Weights of a small GPT-style language model, trained from scratch on English Wikipedia.
Size: 13 layers, width 768, 9 heads of 64, MLP 3072 tanh GELU, vocabulary 15351.
Architecture: LayerNorm before each block, learned positions, biases, tied embeddings.
MLP neurons of a small language model. Each row is named by its layer, matrix (down: output weights) and neuron, and shows model dimensions 16-79. Each number is 200 + 30 x the weight over its row's rms, rounded and kept within 0 to 999.
A block is one neuron, or neurons of one layer that tend to fire together. After each block is what it responds to, as a language model described it from the Wikipedia text at the highest values.

L3.down838,186,212,193,241,215,191,237,236,211,186,209,163,134,199,128,214,268,198,196,230,203,214,192,179,175,211,146,221,224,209,198,203,220,183,190,150,134,182,243,204,211,206,187,177,243,166,223,193,221,183,188,181,170,181,236,226,140,205,235,231,218,211,223,189
L3.down842,214,221,125,238,200,174,205,201,188,171,134,164,245,196,217,205,182,180,163,196,214,229,218,248,248,186,207,214,247,180,153,180,165,156,231,186,223,192,122,222,164,192,190,203,218,224,208,230,235,107,240,222,170,197,256,197,187,182,226,205,193,237,218,188
L3.down1584,240,224,191,217,256,186,215,180,230,194,229,267,233,239,154,147,223,197,234,207,200,161,192,182,190,219,217,181,215,211,202,166,204,250,194,140,225,206,192,219,234,177,213,173,195,221,186,276,185,190,160,186,166,209,200,202,157,207,217,203,199,235,199,240
L3.down2019,223,229,204,186,193,247,240,216,179,196,157,211,243,228,206,136,232,220,173,208,181,193,241,168,218,188,178,220,158,216,218,200,159,241,228,178,193,197,172,222,227,237,147,236,198,203,215,194,185,156,250,182,198,186,211,227,178,203,232,192,255,205,183,196
Responds to: Pipe or semicolon separators between cells in Wikipedia sports and election statistics tables, usually right after a number or a header like W, GF, Pts.

L6.down495,200,171,206,198,176,178,142,256,178,166,137,183,246,238,195,219,194,165,189,191,178,237,180,168,263,103,184,223,209,182,186,215,212,148,200,209,159,223,221,204,219,177,228,217,187,190,115,192,238,249,185,157,226,213,224,209,193,198,234,175,168,131,205,226
L6.down1001,186,199,178,169,169,228,181,184,239,271,176,189,207,208,208,153,186,146,212,174,226,154,236,228,259,189,141,191,181,213,243,178,207,152,203,231,184,229,243,183,147,242,138,198,199,222,201,195,201,213,204,220,205,195,211,212,176,148,228,210,158,230,200,224
L6.down1012,215,165,184,217,188,131,213,252,221,235,191,237,223,217,169,230,156,170,201,192,229,232,190,229,189,220,218,182,250,271,205,205,227,244,209,174,206,219,226,139,153,179,241,217,201,198,214,234,157,198,253,209,156,233,192,212,184,222,166,190,210,195,193,167
L6.down1369,190,181,205,163,169,205,244,199,197,191,213,178,226,177,189,197,214,158,195,219,260,184,220,247,213,176,196,208,188,203,166,180,227,177,182,163,203,243,167,160,268,216,267,174,188,189,207,211,266,183,253,230,148,224,202,189,225,233,209,215,202,189,245,196
L6.down1963,176,196,210,195,170,190,135,219,187,229,181,180,212,205,194,222,149,123,170,179,228,255,195,161,178,165,237,203,221,167,239,170,230,185,216,188,223,189,235,220,237,146,140,234,192,142,179,167,158,177,191,198,234,283,235,226,189,172,204,221,144,217,178,201
L6.down2052,254,214,234,201,150,210,228,214,191,225,217,229,231,268,185,217,194,222,152,257,200,196,151,221,197,239,172,193,237,106,196,215,225,200,211,212,133,215,237,194,223,258,157,199,202,179,170,210,206,187,118,168,154,215,173,164,178,200,187,146,172,172,170,234
L6.down2467,208,202,183,204,211,225,168,258,178,175,203,175,255,234,228,201,257,198,180,181,174,161,203,184,267,142,161,192,234,214,202,216,234,177,168,217,192,229,184,171,207,212,219,225,138,214,200,166,195,199,222,220,225,179,216,241,206,258,146,177,189,149,198,196
L6.down2816,166,201,233,211,164,202,228,209,153,224,188,225,191,218,189,240,188,224,173,194,222,175,203,189,140,159,241,220,193,252,238,189,195,189,237,155,182,166,154,191,201,169,192,172,189,231,181,207,197,186,212,196,214,219,181,233,227,227,202,232,243,188,200,184
Responds to: The second word piece of a word split after a leading "t" or "T", as in t-ug-boat, T-arg-et, t-ap-es, and other mid-word pieces.

L8.down615,173,173,235,227,191,207,221,201,186,197,221,233,208,217,199,183,180,275,203,224,229,163,212,176,174,197,183,234,197,202,221,177,213,220,251,195,219,211,166,157,208,187,197,218,172,234,211,153,253,236,229,227,222,238,236,207,144,162,206,196,184,193,239,189
L8.down804,198,204,214,226,200,280,174,207,179,174,154,222,205,150,175,226,216,190,241,209,180,155,201,157,189,186,195,174,260,156,198,227,217,173,204,258,152,172,166,183,209,201,171,180,211,203,222,211,220,249,182,237,199,179,238,220,271,180,203,154,183,190,205,173
Responds to: Final fragments that complete a split word, usually a name or noun, as in ow-l, Tsou, Bayou Teche, Gumbel, flagpole, before punctuation or a table bar.

L8.down811,171,196,161,226,243,195,224,194,210,183,192,188,200,198,219,215,206,225,246,221,225,215,209,228,175,191,185,231,201,162,159,162,217,190,203,132,180,216,227,227,226,268,80,183,232,226,168,213,179,254,141,189,223,184,249,194,221,245,171,164,213,248,147,174
L8.down2560,202,235,198,201,217,222,201,214,238,208,187,146,214,258,202,234,260,158,204,205,212,220,207,221,222,168,209,226,240,211,140,181,154,235,226,265,221,244,263,220,178,220,170,169,239,242,190,195,252,210,235,203,182,172,265,203,238,222,193,214,196,178,225,163
Responds to: Tokens in review and reception passages that lead into naming a critic or outlet, such as writer, critic, In a, closing quote marks; weaker on table cell separators.

L8.down951,185,207,191,179,238,224,212,231,183,175,182,219,183,207,212,179,213,193,235,187,134,203,169,132,246,191,172,202,196,211,243,235,199,204,236,202,222,191,205,208,247,232,229,187,201,223,234,168,126,208,186,211,216,196,156,198,170,226,188,226,197,184,244,207
L8.down2243,192,202,269,193,233,196,214,249,158,213,188,195,191,232,204,210,231,248,211,204,220,250,172,183,223,218,170,223,175,234,205,153,173,247,216,245,208,203,200,262,148,261,176,198,239,240,197,250,158,221,190,160,212,184,257,194,228,254,198,209,165,258,214,139
Responds to: Pipe separators after a numeric cell in stats and election-result tables (e.g. 10.6 |, 41 |), plus occasional surname fragments like G in Gower.

L6.down403,193,163,233,193,189,196,173,182,210,162,183,241,183,198,182,202,209,230,206,229,210,219,236,165,204,173,194,217,206,142,226,193,205,165,173,195,230,234,232,197,211,284,189,194,232,187,163,193,235,217,213,147,174,186,207,213,197,207,203,196,146,204,191,195
L6.down788,205,252,197,202,209,139,224,168,300,101,181,172,178,238,225,155,186,253,169,207,217,184,225,171,184,224,274,203,240,180,169,253,168,235,236,184,170,216,165,174,212,155,205,160,208,161,188,167,173,230,209,211,212,214,145,191,225,182,137,131,208,222,145,214
L6.down858,248,223,241,179,215,210,213,291,190,178,193,180,158,220,214,209,249,194,196,161,244,161,207,188,194,221,196,195,207,178,207,238,179,181,232,132,169,234,185,219,211,223,249,204,209,245,218,165,209,179,182,188,212,200,210,250,165,221,161,224,186,246,193,209
L6.down1310,215,185,203,228,179,168,265,184,167,237,235,180,224,223,216,205,152,206,216,179,194,190,137,168,206,260,166,188,156,210,172,214,236,164,128,224,205,209,186,217,195,207,217,191,204,199,154,159,160,232,129,254,197,143,202,211,208,183,189,167,234,179,265,210
L6.down1557,186,159,156,190,223,170,176,162,216,165,269,189,193,213,198,219,164,216,155,213,150,173,209,221,207,248,210,225,200,179,223,197,164,158,206,184,206,233,179,209,161,186,181,184,201,166,152,222,186,187,225,225,209,219,192,197,219,165,202,270,121,144,257,183
L6.down1888,216,251,200,211,219,205,211,166,216,182,214,180,216,175,159,207,176,221,216,239,202,212,196,162,215,190,146,171,250,184,219,225,198,169,230,211,183,140,203,263,230,119,201,185,156,186,211,224,174,189,162,170,193,176,173,217,191,257,165,231,181,127,183,205
L6.down2367,170,241,199,189,211,162,216,214,220,185,228,194,269,223,177,191,179,210,170,240,209,186,177,217,257,207,251,203,190,211,168,175,233,168,250,211,160,179,267,211,159,272,239,236,199,206,233,204,254,176,212,192,206,186,217,246,172,219,191,151,151,196,231,177
L6.down2893,189,192,198,206,204,222,225,246,240,257,205,158,212,236,168,186,170,270,184,181,169,225,178,199,141,187,207,241,163,165,202,247,192,217,165,249,167,177,221,176,198,162,193,214,241,193,232,214,207,185,201,248,235,193,214,237,157,199,146,143,205,202,173,220
Responds to: Tokens right before or inside a score, rank or award in reception and chart passages, e.g. number one, two out of five, ranked on the.

L3.down705,153,192,182,174,183,229,227,209,206,200,169,178,191,182,191,254,171,202,192,196,198,157,187,141,224,224,206,249,179,200,187,184,146,221,151,178,216,193,216,216,180,240,223,230,191,194,146,178,235,236,222,195,204,215,218,211,158,224,219,159,179,179,190,232
L3.down1506,147,189,164,215,177,222,197,238,219,186,171,207,216,190,193,195,159,214,187,204,159,166,203,215,135,191,182,190,194,199,157,229,234,130,219,223,210,195,240,185,208,184,263,196,181,184,131,186,210,188,252,129,168,223,178,204,193,197,187,164,215,194,192,215
L3.down1868,238,181,171,209,222,207,208,217,150,194,197,222,155,212,197,181,135,174,190,182,199,209,221,198,186,196,186,247,188,146,178,195,188,206,150,186,175,197,222,184,183,191,178,211,166,142,256,197,236,154,198,177,160,173,185,216,235,194,198,282,221,180,174,204
L3.down2410,186,229,188,210,217,230,200,168,139,227,211,188,185,108,232,233,197,190,222,201,190,211,219,117,237,207,188,163,188,269,252,203,189,191,184,292,177,208,158,139,261,232,270,233,197,214,229,206,231,200,188,188,186,178,135,221,103,220,173,206,241,244,166,194
Responds to: Small cell values like 0, 1, 2 in pipe- or semicolon-separated sports tables (league/cup apps and goals); weakly, mid-word fragments like w·w·w, c·om·mercial.

L6.down173,204,245,222,216,225,262,203,188,163,191,199,156,202,174,241,156,173,201,194,212,188,168,182,209,225,201,198,240,241,234,228,208,205,144,151,223,181,187,164,197,187,162,172,202,187,198,209,169,177,182,240,217,231,237,158,196,182,167,134,124,210,253,201,198
L6.down747,185,215,219,215,198,219,219,159,203,177,194,220,198,227,211,214,204,178,234,209,215,227,241,236,183,181,159,214,140,149,238,243,206,215,152,217,210,134,204,192,171,242,166,231,209,150,142,150,212,179,200,248,187,257,224,188,191,171,206,209,242,167,156,189
L6.down1788,203,184,254,160,215,150,235,201,266,210,169,180,199,178,244,214,192,146,248,192,173,167,218,227,238,159,200,158,200,223,196,149,225,180,206,179,211,202,169,219,201,180,206,203,228,193,255,183,167,152,234,157,247,230,164,177,186,210,221,128,215,191,173,200
L6.down2370,272,195,203,188,252,165,184,199,172,206,176,181,230,150,170,152,190,272,194,199,195,191,229,183,205,217,181,184,222,251,141,232,168,220,186,191,134,219,218,184,219,212,162,181,211,150,202,254,101,200,213,234,173,184,181,246,163,211,180,249,150,225,202,194
L6.down2650,226,216,158,134,181,171,189,237,168,171,144,237,134,173,186,210,236,201,208,202,218,189,209,171,211,172,201,223,168,191,134,160,201,218,209,183,201,146,185,183,201,203,232,184,210,204,214,233,236,155,194,209,223,175,197,192,231,167,233,174,245,198,233,273
L6.down2805,199,169,179,222,228,209,215,199,184,208,229,239,200,201,183,208,187,143,180,217,231,154,241,217,216,195,218,192,178,156,235,192,143,197,150,230,179,296,185,218,200,202,208,243,237,190,178,168,239,228,189,233,194,207,204,226,189,201,185,202,168,237,185,152
L6.down2847,195,151,205,181,171,207,219,243,223,197,174,196,166,261,204,209,179,197,200,185,243,131,218,179,229,197,187,164,220,232,198,164,227,208,209,189,189,148,177,255,172,168,178,207,219,245,122,180,197,227,160,189,168,172,304,215,210,213,217,209,191,212,239,183
L6.down3057,180,178,188,190,138,181,192,189,210,182,151,215,167,191,239,169,182,190,257,194,174,229,183,204,223,218,183,140,221,181,163,209,177,186,241,212,189,159,162,164,201,199,228,241,195,215,250,197,198,236,195,162,158,199,223,208,167,204,244,145,206,192,242,204
Responds to: The pipe separator after a numeric cell in sports career statistics tables (e.g. "NHL | 1 |"), plus weaker fragments inside words like M-est-izo, a-est-hetic, A-r-lington.